MLP neurons of a small language model. Each row is named by its layer, matrix (gate and up: input weights; down: output weights) and neuron, and shows model dimensions 0-127. Each number is 500 + 50 x the weight over its row's rms, rounded and kept within 0 to 999. Numbers have three digits each. A neuron's up and down rows have the sign that makes its largest values positive.
Before each neuron's rows is what it responds to, as a language model described it from the Wikipedia text at the highest values.

Description: Connective "as". Mostly the word "as" after verbs like known, created, condemned, e.g. "also known as", "Lawson as Terry", "as well as"; occasionally other prepositions (until, after) and word pieces.
L2.gate435:438434445531480532465557497577587535495429484544485416456561531561559436507499490564429541441400568471557550460489480538487515477431533493493456436443541441420494502430489529420520526513478598619569507498569496476413519451480480470480397537555533549613517574469582446545542527494395566504558483450578485439545436427429459439483513467440473497416508548469509457564548442466488568487497
L2.up435:427553531477483482489520559479446521534555456486547553502512543494439488441531465498471601496532454597520432519509526489436491507502468450570523581538506449520450523486432500477476541502475500350619482508502492525607500583450479502483506565473484545464500464499494427520393390493425493525488501517498483510549527473508482457556525457524380493485394476490471482581394688578574460480510
L2.down435:502491593466456508519482570429570501542350533515495436423500500544450515543443580483547489495411530609541488534418520465488526459530500525462560468529532459550458509471466462461547530578481473434494499599483477450505529555514543509531449487369474421425476403546540531485544458495434390478425540571506539454497482540605463509492460483635494487547419548488438421461480555566559503491514

Description: Word fragments, heading markers. Short fragments inside a word just after its first letter or piece (W-u-han, N-g, GH-z, Q-at-ar, C-E-ST), and === or ==== subsection heading markers after a blank line.
L6.gate422:538464436507543511550530505452543437461474538459584558512420531523473441515496511496486627544490449409430534495522475534488445436488535478581584485370592490390479548503579419565510464487508503547479531495648524587526537486571469509523568535581371457447522508418519461499411489460576397474452470545552486460437405503428497556489441449486437530513506466448457478522399441505534507490472
L6.up422:574524471476557635500365439384556468509558529451477470572482436525540519481462555504497508555532504509565429430577542487521548464517578478510462562429490436567568574447563507534498477543499596562433561556571577513413542496520459473493536461481424475494541505521555511516507500476578507503500555457460543514565493477525415403496421372512503620530434537485526527474486506508464413560453
L6.down422:504462618450635450498557479476465554453471427436483525493438596530529485494553468512544422398535475587416492509449537457469490520468542393444482501495469583506466433450448449456456445601555474461553529516552521535519481517428514510541464503526578517451508460587562509456574559424471477434490453567549536513454442536459616522443528474447480474509542571402446618531507566504486390502472

Description: Temporal clause words, auxiliaries. Temporal conjunctions such as until, since, when that start a clause, the "osed" ending in closed, and auxiliaries had/has/is, plus scattered word pieces (res-, age).
L2.gate377:483400551422544488518516459575447502528442475519475411477571489529445450359523408543466503507563531522558519500553523486543537502535432421570430434539558567516414567442396467528492504627452559505392526549438577418435547499541469479394528527398483542500432452452537549433431522450413464447469449546469482400434474531412472469501471537450475550478423531539509513538435484540518518502584
L2.up377:538505480450446483483473515412487598552576508535500556430477459482471492481587564524458386532532520556500494512501522498490575465514498495467432524522551533570441344517560458529515474431425549445567473502505467463542528447517493457378476450500413514432522510470448505430518462455413565547478514531446498477506546528463524524611439497499598533491452483522517500557514560579498460481537
L2.down377:424570451439517506508449497474522450519488544483490502524458515398478415536529543427437520480444566422559475412511495458547550462430543535528411466535458429452529491513515515473504519446519454542553472411475468506545492526518518478484467542528503488531458484624576395568544432560434535560432558568462618563476515592509487484463575437541555464480454428527516356506531486455391552460465

Description: Word "as" and similar prepositions. The preposition "as" after a verb or noun in role phrases (used as a, as well as, as part of), plus during, from, with.
L6.gate44:485476481522445505466480420513410503466460580526518541481450434600496496499511470512461562423457518568526465483476536494553532451439532544420484489427461514498475482579481556497484460511500525492519496511559499490417473477436468528393413521490524431486416430537564575444397427516423460550491418507564540513524455499589425486636486402599477563458513357513494430564486515483520452552554
L6.up44:528458548481486429454528484528552502429549479504436487491528437525408449495501532532443517492473532517512464435499519543543418451500533546606557488571471490518547534428561495557505486543428512545569530629590548522459498539499473562351508543455522510545544567479469515481481410391435563560432453543530496385509471524517472540503469509573419549575494492474567499516488617404444479554557
L6.down44:474566516565563467509570628472480456424453520549509454535453416440596485557430613473587467523556597485464450508391492517442502561519590525524609502405460490557557413591466453581494579543468523544438436499497408534497521514476584498552613501489512481472475525488465498499509491493557555454488498486388493474511506483418550490393535546460568400512449481502491472548535507520532471484420

Description: Word "as" and As- fragments. Fires on the word "as" (as a, as well as, As of) and on "As"/"s" pieces spelling words like Asia, Asian, plus other name fragments in lists and tables.
L8.gate176:516534356541497513409563605562492486497566458464530511587458503399510474478543446601517492467475498418422490507484507496505523474422555470494449476569504516486528511580586525489466529534450511451382496480580450539478489534544525479425485571524478452484494510432496434464450450455469479551441490535518522400490524476452572478538477405386505537489412510542542452581526484504585579498475
L8.up176:505447491560490528430533530487493485635443497482541403453424504538567529571504558622529515478466591468374501511557520614447469505483537531466449493486539460518453622502414527471486556466462473514474483456486511509431423585530453529423470554466507424510426597565494477533539443545524595510478544496580486561541591518556527465523500513488514526517500523483496480495451484508571532506475
L8.down176:515563500522487444438500498440494550531452539540503472487481524520561494510538599483485464530424508554550601539521500480440437528499525529513432534481520480565487538504528573528499524467482597518437490466441402497478469558515533578519557439578513461499560437507486483488569465514416584405556468519444617428427389557517453418404510471459591517527508368552592479491458566504457581515546

Description: Split word-initial fragments. Short word-start pieces that look like words but continue a longer one, e.g. L-es-lie, he-artbroken, le-arning, Ar-chivists; sometimes the pronoun he.
L2.gate47:570393414373428478485501472479563440547516480403501513460520489596495493499465547450461577435532453497433452484416539521512524522504549605443449400504515451566518516506486510560576484559470488452564515509558488424509593382445493517551494467529458522459493540549538507490454533503592497576491604539518527508495491515534452431526483459534475578512542514459426425567564608579458480477525
L2.up47:565538507526447497540478546578456444521542448452528494606578567551441475452582507448526483483519559525515466522557485565501522575521494523537552554451492517504407482428458553562496473453545525522438448471473445502490450482484506492521379479508472386474575510536556438447466493434460399542425545474493610538459526508480551487615451556531518498457409577459529449409522548604549486452479
L2.down47:535489487493437502441506400508460539531485497406502547561499544543452459532624444529485470448448443531546502469563412458463462458520504598542410465466528520423443533482476442462589527543507543459475532504518482517518536510533474507464476456505506575515454490482481421520465486452465421488497524501500349515436558541447443488482445569511484459422475455444568501491520560392532513518467

Description: Word-final -a endings. Final word-piece ending in a (a, ia, ena, ada) that completes a name, most strongly Russia, also Iowa, Alloa, Berbera, Arena.
L2.gate333:490421539592470578485440539521510560482472491466546516466600447627525468517517494501582520494478462516403429519474538513592549551467539584451431489442525476482458531458544540539499428484581431533566532444427532494386516548488470599445510519505533543540496390512538445441499491503472463580537522551463564574445514468423453366521454532505473511457476527476484405470508509436522395503452
L2.up333:472570551630422529513443508433591402398528456552570500453468432551538519506500556538451440449398555450466453474470474519524443494475461472457564537526427561582529527516468519583473478453433469462509499506447445536547465440569494528509488478471583412487478477453462537486528523537607418622451540507550447544490492505549520559521450412457545430552565404447456475480469557540516455522441
L2.down333:553495499485573505445458476444489504457484476469525479610518470551528432531463488551545397435495472523496422424475475540476509512507423470540435452418587509586544473541603510513569471466512406555517440505450518420487502575586505527517553495482476487619479567477547451423536559559522478514543524490542479523467489528497539541576446530617533497525502486461554550572410467534529583541444

Description: Mid-word fragment tokens. Second piece of a split word, mostly "and" in grandmother/grandson, Chandra, Land, plus offic, sec, ific; also coordinate prime marks and currency-symbol bytes.
L8.gate203:559427504551493552517553465438592570471452396513543423517503520580533520530462567544500470510484454530543525527564543506571508458389553509460437479428419439517427475553472540458508463574502583496442422501532546358515460532490518512440466506464492530452488465479426481524563519550558512510471579582574443496566529623511570507532490628442459393504531492583477430556550449466631451458509
L8.up203:521504539523415488598519411558535515519500557594533449454471559441520609550518509566483494539537453509533470469471536555540619508491498463504442443439482446584461580514461587518513530537571543445532450452527525482496591567543490510558505565460493572503478541422504517630515543445572530513496532483433417490446554546522570527476447513445539458455517495490443458455578438575514508627442
L8.down203:583458433536520456528548499442457491498462493521458314489396578462533483517500509481561587512416457460441458447545465409479481489436553565512535499563530533480575493562468522502489492465440490485546550483489486554565523521529525530531464537460563463549483532417525536508453541470483562486551453457447451498567476420512490593391493475502565558566445571469532681513485530521467358529463

Description: Paragraph breaks, word continuations. Double line breaks after a sentence-final period, usually before a == heading == or new paragraph; also second word pieces such as am-ount, r-acial, am-phibious.
L2.gate425:534509455469572533570502463505600511458495603582583524480616538524495525371452496481557495451522464498402457505536543449504583449561487523578537455547531500541498549527500496532531501483488397445419415483438448540542485490475467502441525414484604518564452519441451451501458527509523551484526506520463496508496494481468466478544495408508507543411568521535486552532505467537509409401525
L2.up425:562511569549546547530462598385490497448467480484535559558495531514418519535533538494477514405491535451473449420466528523543494515490527400487472535546529510528452585472550463472555483434372457501419493509455577539423490626469573531465429457547481447449446455468491457450482508515568529423476441533502476613584576525464484509544448586535512438491624550473480492477508469531463489431551
L2.down425:579497502569492594414453495550473414481521524563456519448491477457555517393451409513449571500500455489473450460548492457510451496441506506475509439527531461600539549499515513539393471489515562530527577380490506479474603501490444511475554521545529474454553435462435456493526580523486517560518478516636580536567469501422455541505434549555525493412515580480459493525537506529519507410478

Description: Structural periods and markers. Periods inside web addresses and numbers in infobox lists (infotoday.com, 813/.6), plus abbreviation dots (Sr., Chr.), digits in table times, and === subsection headings.
L8.gate84:455508380566529491480453546543553485495456460502455456551529513519470515450420452465457523473512559437390446567436500551448449545522590446520545415472573575452494424585559565475497500534491531545460519397579514554436520532551470510403487487449551477455502444432545507526402486461485526531508559527571576391607555496566448453561442503523524434497530423498428504507460505480489469442464
L8.up84:500506617483452529537477473481504449419528547549521519512526484457425442477479466602513511555459570503471476495531478409540458437533472496477512505495448555538467459533424509496452491521424481523576461604459419497426546502590549479598580525570568462457510433536473516529466580539515370538391514545487564489445505543573534455465490529490411464461586502460449494557465468499558393488506
L8.down84:494544530527504542485634493415472504465490590493446511571499503515541468437507514488471561462479476423408501431538465496484401508581493537469448509554486433434531455457479490493571483420466506388510526432522600480526473431572466545462516568541506460505473490501538445465451556475457479465443576484573533455453452474565460535366484469530464561561498578550590642588448445568427458510537

Description: Proper-name final pieces. Last word-piece that completes a split proper noun, such as a place, surname or month, e.g. Wash-ington, Indian-a, S-eptember, Beij-ing.
L6.gate15:487458482492545515534491591484457413523460498442441471467517537399436583522505452532597462507502398413458456474560497521525421437467551499465518517509560583462437519575558501563530485509560419473431443507496465555520405451509537363429519468533551457517445480530555448395460583478533505534560605426540464463533447509487485406486553520514523579518471562466439508513463554597554453570462
L6.up15:497550511443583543423461551526525463478500494484578473485493340424497426558514557496564538506491517510522434447388431457528493496478419452462532427470483545587590531416524566398502434490459440509488433497519578542416536515552485502581473555484516500555445534431458577519507521486374523479557484509529533521531490432544580542515450457527432539524566488452570564453503507556423460516486
L6.down15:490512607496515448462551527542459497574464492472528436408487466491558448489522496543496374464599455491539504470417501545521577489491479428514525496514523580504409428468548502493503563587557470510559421524504510530461459571523448545504439516626562536510589480493462575497515525486454509441444523564451545562432488468453545560493428497455396514501533397545480589537495528512469510415447

Description: Word-completing suffix pieces. Final word pieces that complete a word split into tokens, mostly -ing and -iet, as in Sov-iet, avoid-ing, Japan-ese, g-ay.
L2.gate243:516481494528511479454500428592579525562416528537434551485516487498523540427457464562574513539552539479480594564486500560550465442439526555396521461486480502485583358572438504519562474495499495522490551581476542444476504449564435499502453482528498556526471439486428555522585478550417472499515501498372475490471529500518547495448481584431412521420522417578497420476503459530466576519474
L2.up243:479524501522493450460446452539503457570541572479512441442426528545410540573491425547532426525569548431504569508492519471561576474450495534558516402461551482552485596541456455504477577557469487579577530505526485522529496431478512552575569588481489478452483464443497469581528521577540463463541466528430506416462600460392524565490512464507532510390562443397440533480403547472479458439503
L2.down243:419485638572524489517505519496459500435494503473481516454547441434443510514483534468518468477569544483471525432602474460642546556554499540478413535467564507463460498575525493552558519440566630426476505437573468493551492537455444398471422468566510560575480536485512422526463487485427454470586425508566499604626490536426438543493367449546469546467422446517514576585563483523511504499481

Description: Split word-initial d/t. Fires on a lone d or t that starts a word split into pieces, especially d-words like division, dampers, daughters, d'Ivoire, and t-words like treat, tied.
L8.gate143:533569591512504479553527518527456401597461511537462460577517559522463531491531442503488442501475430429464537465526465449511528439424467551609520428560394519530463585431501581510476519455525489497505462472502465490475507513441526436586479502578491493442507531469581521524485498495424465535541457548488505384504451452450456504611479478464465506472485438471488505457425507443441574543474
L8.up143:506515497543420575484499496484571456474538538484585474418446527447483515439433392544484492527515489427561476494519400493539507541544384458468432437469433566518411401575494559417471416447469455502394575484479566538517498405496467583472553492520491500407540391489578491510501572473512512491455499505458496475549522537429497497591420522504497531499548502526474452477525565494476522537468
L8.down143:514557494588494478505513549503467438495515571486510537526440587496497514530536568481463523519539403461489458542453455516549461559439489480517492528540513594512575497541500530560433566533585542383466561531458455529466419521485486574558527537553547426536423535485496527460497466495563449503628494445428488487546506455556504616620511511501443437470511492465607493488467464613506509462560

Description: Possessive determiners. Possessive pronouns his, its, their, her after a verb or preposition in biographies and histories, as in completed his, changed its; a few stray word fragments.
L8.gate343:479487375537430481485586440495493545466507485431484521478508494448497494468522523427543570443409517407475478503510473448541539462514540480511449482448471455557484518442484430451472473507582514538549442520546523420510579426603514476480501419489445570594434489489474416456593502506515502476512563452564463514595464493435459459516374486484452416481414486441547472421455539425484493470480
L8.up343:484538469543466481465439505560448585456546516540495532461459510561432527453491505499572602538575511463549591536434515475472567462579590488420529477501503491526498451442487436505512507544534525525445428449506365442600577509585517531452471481415467491508529569538468400465549502497457532421469467492531441530530502442514446566519467599388535419573478502530561528397499459501424513458588
L8.down343:430504460458469437473409550521448502516545525546415422456480493550524497651546523443419604475478461518533489478387499507445526560562449594476456570563512549485543560441457486531476479488486446528499553499451438539441651502523451565538479564507459466466493497443526554428534515452534476463493520492534551507491550618495486546522497461546430498546609517518525451464477414459519539463470

Description: Word fragments, "such", headings. Fires on mid-word pieces (c-reat-ing, t-reat-y, occ-ur-red, ent-ran-ce), "such"/"known" before as/to, and closing == heading marks.
L2.gate445:376531453530465505526571479549527570515535626498489521539574477545470561534449535529472544501458413428464499465534553515527488418521539529574562457458432521423524572416468463507551621550535510561552500410548446554427467439446556426465443498534478510508502573487487504417532474566465529518505455495555547510484521517446465462547508463515509583441446464386391524557545473542456439529447
L2.up445:522460602402433445468496481559481537436552535473464581562523569533503566475488492414560465633502440586461477449506444576485482437482525548492497463492513525461525559542452446449489564570557594552535615426524496490502481484447538477469416544455406546435504513451485493495469590563467431405406528438460513541549506507478478502504536595515574432517441564450545446484461450489424496483458
L2.down445:452482465573463467566521514554519524443436498441459506425578609541498490557513503420528467554569417517470485620527541577483470484564500493452501549444441526465511405504599483494477494571559484478505557487487532462466539520579486506448548473508486440532533463485463485540530543471529424502464483477493431566540558548516594587493564487409495518443506493581520451462402510581481534485562

Description: Mid-word continuation pieces. Word-internal pieces right after a short consonant-led start, especially "and" in brand, Grand, disbanded; also Ghe, papers, capacity, and a space before years.
L6.gate310:413481473451523476578549505564505509482489510519592419501484528431538512472452484574528495482541480416422428427544361462477543439504419523444546510458436535442508456408507444453460494462475524443400545472485510508551538411451465543459565542438468456440528535483517561557478467603542452504463602458619484522363496450422525535510496502475572446577549536536391517442516452440469570443445
L6.up310:486451462472508452547430465474459555533464455503572427546512488514497539463451477490503593440483523443530475499589528529550572433547464530549456484543522473639444576570545490474456520550504579523450499510530511429450476532446592576485505505426472500484458556493524527572528494542543540472514591504474494543557558565453480446476390516504509443435458483502478550473523411531498548547449
L6.down310:515466544508510490422542570457471527530490437516528566459513539490557450575503472615522522527495600583561521449499506575497438530451498490483532450486527460600481471532473562461499458405528380505641493439482463505515428516520443489544562544487597529478461545480531517523578549432507560447518472517537475455444522476460540431567446417463412552529599486550516696517496529474456414494559

Description: Grand- word fragment. Mostly the "and" piece of grand in grandparent, grandmother, Grand Duke; also mid-word pieces (Rangers, Know) and verb particles (noting down, updated).
L2.gate76:423462565542435463490522549507519488399496438458542474508471461483540535456513504487477546422416526437469516502484376505475509543460431490580429503511548508488383471506539434490449529571590414548461501510546443395522568421566470484571452475491596512501420537545569583485496493499558473515479484424486505520491581605540615487555462574437529489442513571538521467572464461385604482459514
L2.up76:439577449548515499508429502415476488527542610542545445478486522456419470576520528587496544475573502445460539499440504540449451559558426432566492450482434459519524538518483571528489544513415576440397500514502550466521528477422538457577504457441567500485466580472490612508445507543571448500560541451477414474477504441512478399403521528502558532531511422425502441465536438457545429413528
L2.down76:509528484513438499490580478401484444406503474422442447594424514541483570560427506453509480479518515501527472378465516488445409568510396447528491442470568555493468526517487456487400511562479612508506473463419551425522495526575488583539478515440507572507536532465477518583511594471445480471492414536453543526546474471478525466462457538537513539657557506521461455447463512553377499559468

Description: Word-completing modifier endings. Final pieces that finish a word modifying a following noun, mainly possessive 's (Palace's, Kate's) and adjective endings (Sov-iet, Wel-sh, Jew-ish, sen-ior).
L6.gate209:532509503540510485543576413531508413443482493479499503479587548498555583528525505524540433486455496527461520467484439503599502494560483399546504475501429428564526448435492531561499531443504545532564527426470447603445469470423474403443534469578559460525390468438521491432553473506432502486516410478471428495532439551553539526539474511490555411554454421473412467568505425435455462423551
L6.up209:538459448537448348393522590454424539519503409500554507507498491464510590623535505564525475443545507522525521446514523561544591589493557554402462520492528528493510440556607466472520548554461458532507453472484505505480480530472586509523625510520502461606407537463480475471557510462437519446539500576451477435557500439406497518539461462552498502551508486501521553523538494555437413573544
L6.down209:479485530529509472353446564416555499502481512460580484430483476522477435487527483523455523528555529490524416495438603507479443522416435565516533510501552550500424465511468453478462503544542402504544416544490529513522527497526543583604537598442497524428558545493515452480432534543512500494527404521522599510512498376366509502587447530562485501471441473489451613382512493539489442528436

Description: Word-initial prefix fragments. First sub-word piece of a longer word, usually a prefix-like start such as co (coherent, coach), re (realizes, reach) or pre (prevented); weaker on line breaks.
L8.gate139:555400541521477513518426474491482486486509479468435493490535445456444482501436516435519420432459439531588535566555506402416530484504468533495518416541431435466510510505450437499554510505465514457480539478511526417426505443493486474442430628530525484493492569504529489475488501526510430527465545585421553504530522549542390479497455458522531457528477432474548487460533548466560482393587
L8.up139:476452453503483513424460509448467489501532430542525461553572420481498557498522579476480461478524451518479514593543563474550449442499510485453588395481480496573499531546451439407522467527530473479505434476488517477511403426541520526520448626410534460528554583587514500453516660472521537587424436563508553549490499575527412495524575455543563452466530457506496469440546453546480514413556
L8.down139:493543480514479469466555562545474497445491553545499538487628522479487411615527507530502532547450461537474572547476644559526445506482426443542399480573476474498425483564491473488502561515497504449503426502492491579529513449512407542493459539575456492501484559464600456493432555413519488484575583502546524515565567569500485545496661440545538472525567455442560627526568464451483503392458

Description: Label-content separator punctuation. Colons, dashes, semicolons and table pipes that split a list item's label from what follows, e.g. "- 2 April –", "- Vietnam:", "SoC:", "Relegated |".
L8.gate390:548540530418420452488447432450502495526425540542479513468516467462537537491397441479606452476570473408542495515510532432502541468518518491487485574479418412501465538526409451419475489500512494552490419448555494492449508413549510508466501435568562514565538505471536471545540477555518478463557496589589436524467381517473482427500531544521388504418488585498511566436436516415491442565395
L8.up390:489485444394418404468433454548486498510461583484559593481443526478521549552489581464615521441540524404506450558529537462526475535560453524499524501544455431546529545469429495501414525513447466572502478468528445583478520473585502503392508531594425456479582506452555470456463573531470461481544425539566466503494416493390540476490571544463456424407567462507533544466516503572457439478397
L8.down390:521502486528550580434468517451536563513581519518572477537487512556492522512536453552504580568470470511515478515562522515477478505471494509577454471548534506525532548548521475453445543435472468614523478555531522502461547412486437432423494528535502546530564536567474512553484506437547492553488470406430457449434536471498545485542575524477515534489502466483443730549468414597433324555436

Description: Vowel u in names. Word-piece "u" (sometimes o, ai) right after a capital or short stem, mostly inside foreign names and words, as in L-u-xe, M-u-hammet, Dub-u-que.
L2.gate156:533509468458482509513504514550468468562561523528535547593467527414583443553467548424519541411593460487476515397458523433449490458549581434484545530473505568423582445401546475591472478443501471473541470466593476543393526518443524540508490535555600495512465491522511467467437499574510447496484562504437442465578407455589455506517406548471381488394506396588430476506489483528497447495506
L2.up156:528441540428473573531563518495530551504531454465565477483503541531555461460511535484551558464485478410406545435577514455467522497549422463482536497491587468469563444470423466532470576482511493517454406457506491545428583470502431524535453535583458569509602437533559408552472410479483449545469459478557517582569551460606408436460487481546574422432496551419626481529550487589492508439485
L2.down156:515523523475600410503437529518464448493514498492432572524434441406573456495492548521559462496469459531514435492483467509537539502541538564482518510438530530460529478444469425432448561485487425454521482557447445534567557481467577452454524583468464561523513552440588438635464514446504422546596418484510525522597523527457463504536455488433437456423554549575609560441516352555430504464506

Description: Paragraph break tokens. Double line breaks ending a Wikipedia paragraph, list or table (usually after a period), before a new paragraph or == section heading.
L8.gate74:464480547509431523476532480414509458444437560512467499465581393478587525470520577435481453474531498530493493492549502495498532483471493446510577394439503523461506510420512419463421409515489506496514508523613453436398646534534416435429376550500508480489510506502536530485556390564498566498473533476396589422481502479452513402463451506552495565479521506571526416600493472537510470467537
L8.up74:475558482435483598514517463487553482423508552478471529456551510470439439533532521549435480555484462476432486509563525593501484470505437455568545495559392498473473579573515423547446496504527525502405470502528464468481519418470398439518455457417408495534509479517481471420467492454500514490498532402562542488535593492489560456585572490421506479495556499540535567483597422542423442601447
L8.down74:438539521512509549478469432474496279451481500450536513517443480571473564463564494557487522478438494530540469439482508505527453497506432490601484555505439573518450545538503387536445475429518501537456494538534398455519482507502479461536491450443451445456518558516458477475515494449575507517468435422561501482504455530447496401517493473477575453486496550448458607528559357499404496613472

Description: Section-break line breaks. Double line breaks closing a paragraph or list in Wikipedia articles, usually before a new heading (==Early life==) or paragraph, occasionally section-marker == or dash tokens.
L6.gate360:498400537491564457508552491475551523481435470430497462493535455473507443473481468555487409446371465411433443491563514432531472539415431416498487407533503429493552552438409467504513462454578476498526555503539485501470518528516441496438428511554505454525427474500593501423535481531470450457579565423541448500505468534441458424456497433476554523437502431503462438504528461450513468498516
L6.up360:473476533525487592474546457458480508474463502503506499468507397518437463510463485538491513560493501512546488512494641567528428549467469467494428453619410446498605563494489425457413419439478561450489534444523456405517596457498443408419422519532463467545515532534609583392459593490461550427497449415532573532559517431452456466439544506502555489455529497479475558487520534450439518496471
L6.down360:518494492537499547486505460530473461562457452507489487444524450470536449460443501517453516514491503535476508524539556523510428638475479524536448549590504450517558514512481396544456484476463553467429514424529409483435547411504424439444384554484424481487536517607511512434476545474560539500620399466570529479477524501391445431456512551529542472502563535513524508599471412512409501509463

Description: Word-completion fragments. Final pieces of words split into fragments, such as twent-y, qualif-y, dro-wn, framew-ork, also commas or semicolons after dates and numbers.
L6.gate69:495560512462519433494473512518484433547520487439500540526469491514548520514606499414503513525500472617437527569543505591525516556483457573436480485551477468462508383343480487424492489521637493477636516433503491536468520528455503520444437507512581506507456520430533494529476448473423510601446536526493551569554523532530548428471519524486432516458504515488482525536473463545443595612560
L6.up69:515475516537489445500470468473465566482614504528510514467383535501492432517466483574496553567448613514491498563465548432508487565450508508570533570492583452544528441555494410475602511636470498598557522531543457426494552541474508524585599508567539631470520513486507548446432573466509523518521507683475463503465482462509581464438476496480519573515462509555571506519449512473447479508433
L6.down69:517516432478512504590471502500494435402469527522464447547541432462489538539417571411513409484474506466535474516441510443478480541487490469473567488491546472454514502579543499484457462395502431517397481486476507524475445529622506457434501521381513527556529611519560570606580467548451399510485481455505478498576525494461568483490547488522578460510493539454441306470423433472585570476511

Description: Verb endings before prepositions. Final word pieces that complete split verbs, especially participated and serves before in, on or as, plus some paragraph breaks after headings or list items.
L6.gate159:525495428421428529551458488474412444455568493467447562596527429501573616453433488497469428456560468426467524504528444424456576498518497493409544485422486488530426526504531503468505527572530611575607455469548469531563457476529446361469489532559434459523480468504456426564404478524482480409414515502483529464572416575556439484512460410448464550487504492530539493483448545434487460546387
L6.up159:443435541583484463460442444577455527461508511543561563597432561496489581443399483518489557496485512491422476519503476534528462470555551442594511489498479458445444474494580522480439507465483520634502528532539519524484490594509485449517551494616541550624525579477430498446514539506510507457588404492543470458493561545488481466504558407403535435579411532516434457548551579448547566467504
L6.down159:589449532494479442403509525549528447524533509415525492407531443583475523490330478532477506562534467466570512485509539554418437529537499586497465503448461541450533511497537496451461524466538522471587474513402542389464475626483472477576458576652477443539542540547506594470475567472464463488544513502533506536588471456524480521557460489415506525464500449582477527472580507525459434495547

Description: Temporal conjunctions and prepositions. Time-relating words such as since, after, until, before and when that begin a clause or phrase, plus the word-start prefix re- (reaction, reorganization).
L6.gate90:453449421462492553503468434431460574378471497461492573497480426465435459450413584469497417520457446483489591504532486531537481508461595368445480453525529493558501568542441442470495453443569558517411480538605445495489530497443427496440470511476507506535499464448464463463463413486441589530523534453485499444522414462575461442469535499502571498439531565512547556470493541511427486559516
L6.up90:525540534435477538416537466459454435469496541509403509440448464620507482391495497539510505393477585534546564551449509409482608433504495417470454559498473471515423459506488489537503506477422545439507486485486533503447510495514540430499430549532423449462563559531411485530542529514408501586460554508400503474454464552581513553502440438651494449536474526518510589484460510490568503494585
L6.down90:504442631472471496479402486559502511551570470533461520481493403516463504537581474466532474457494544506530491458521507505435600508464461500560529514550572539527441412396466491565537480494494486481532472397613552526571491475479536424498411450482534434500488455456464328428492568454489484459448491448523503512491432535501421502530436529497451439519515378549512603488436563527452547504530

Description: Place-name completions. Final word pieces that complete a state or country name, mostly after a comma in City, State phrases (Tenness-ee, Wiscons-in, Russ-ia), plus whole names like Japan, New York, United States.
L8.gate3:523433521505459574498531555510496371612442581471564445487486454500488473476464491554492449512432483534589553403576396460552442534483499439486547464491423539475501501462558509607431473550503464470502483548500491536451504436515405419453491427509580439508558446404546560481453548447481565493449559449538476512542555507481495530467534546509479507442518506459492492502627478521524437492413
L8.up3:576477408489591478507513538564511517401490472475487440534487504568542404558443439479508435501532561465556513443539378557519512474505484481475535485430440456522429484526438440495512557564533475487451495433484537491508477484385479421486532438517538440518490402508473490434524462557457534552542558542504515509580536489608570492521513559646546630538518431428549583503461485455555503509458
L8.down3:536513459540524534544401562436536516446494506445525486378505468450510510480554433587604493543522490598540483523494536473610584426527469564457606507472479532517519485511499487420498420503534469395505587513492427522569411530468526447519504532536449417493575501503478541509473555575444483537613484525460503448589483472552472443498525441480470484557603449531546528524565565537536550520573

Description: Number and field separators. Separators inside numbers and infobox fields, mostly thousands commas (1,200; 6,570), plus colons and spaces before values, score dashes, list commas.
L8.gate17:500485480403484444551529531456393477556546506578570504514539477502588488541538505481467569516395437585537479514453544505586434512506496513489566441532575458454393459444546542505455502463477458477420515466520466552512555456601538531501436402487497478508473441521509453532433508557529594533534503590520612441479528542374452543467530525481480441570448399515544541483515511626521492490499
L8.up17:507444600469483442434479442488478520452516600459535453408491435526502514544496465468404450535486524483504538529383553457471391601503441562506471517555511570588418483440502517509480607495505521576532490536503624433512432544439498573522478511536466526387435513455517492512519466499478559569545445513623570538457501578456628467476510547442440480433544559523444502424571545502500543529507
L8.down17:467560486413500456507492505539588419489518533520405502549468436565501555526499410454455501467563560450540458523582507477463536476542586429432347439477519505461572510498450513548490602546410552561492423502492471537536489573591584535495430539429479457440516494490577480551558448552479557497388506531445597468421525525471563526512425528579575536480513501548474572510490467512438506435506

Description: Connective "of"/"de" pieces. Linking prepositions and articles, mainly English of after quantity or part nouns (years of, most of, issue of), plus de/da/și in foreign names.
L6.gate426:530475512561524500498606490464507486404450482581507417592455496493569576513485579549530576550520540517424431494485581414451551583550509439479445520448444485448576491531423440562389436473542438536486553481542507508460567509504537504511449524473513459496441485472484461498537424498529571525516512513514561479511555451511481568495446474540487528495453483550334478486503435437453549547486
L6.up426:506494544511475528434521522617477396492495542505474587543504527516498481412501487473606498488486483437501458489528546435394423517463453454562526493488454595503411433471462553498514441494471533568566459478443485598557472551508581557365425597457473510433449522435611507509492448438555487485555432546551505549532506502569504491591447470417576530501470540534471507461566558413535497480424
L6.down426:552563509528521514455529533546471418495488489399517572514463591489487479515547588429517450379511545428504528537497490468548442548501536523559474507523495481461519412587553537586511537549543493499509412396558513486605429523577576474503483433620496452587475519531519563557431494533593494526468515499505482455551473519543455509465512462555507379546486428597523617550554501532437575469520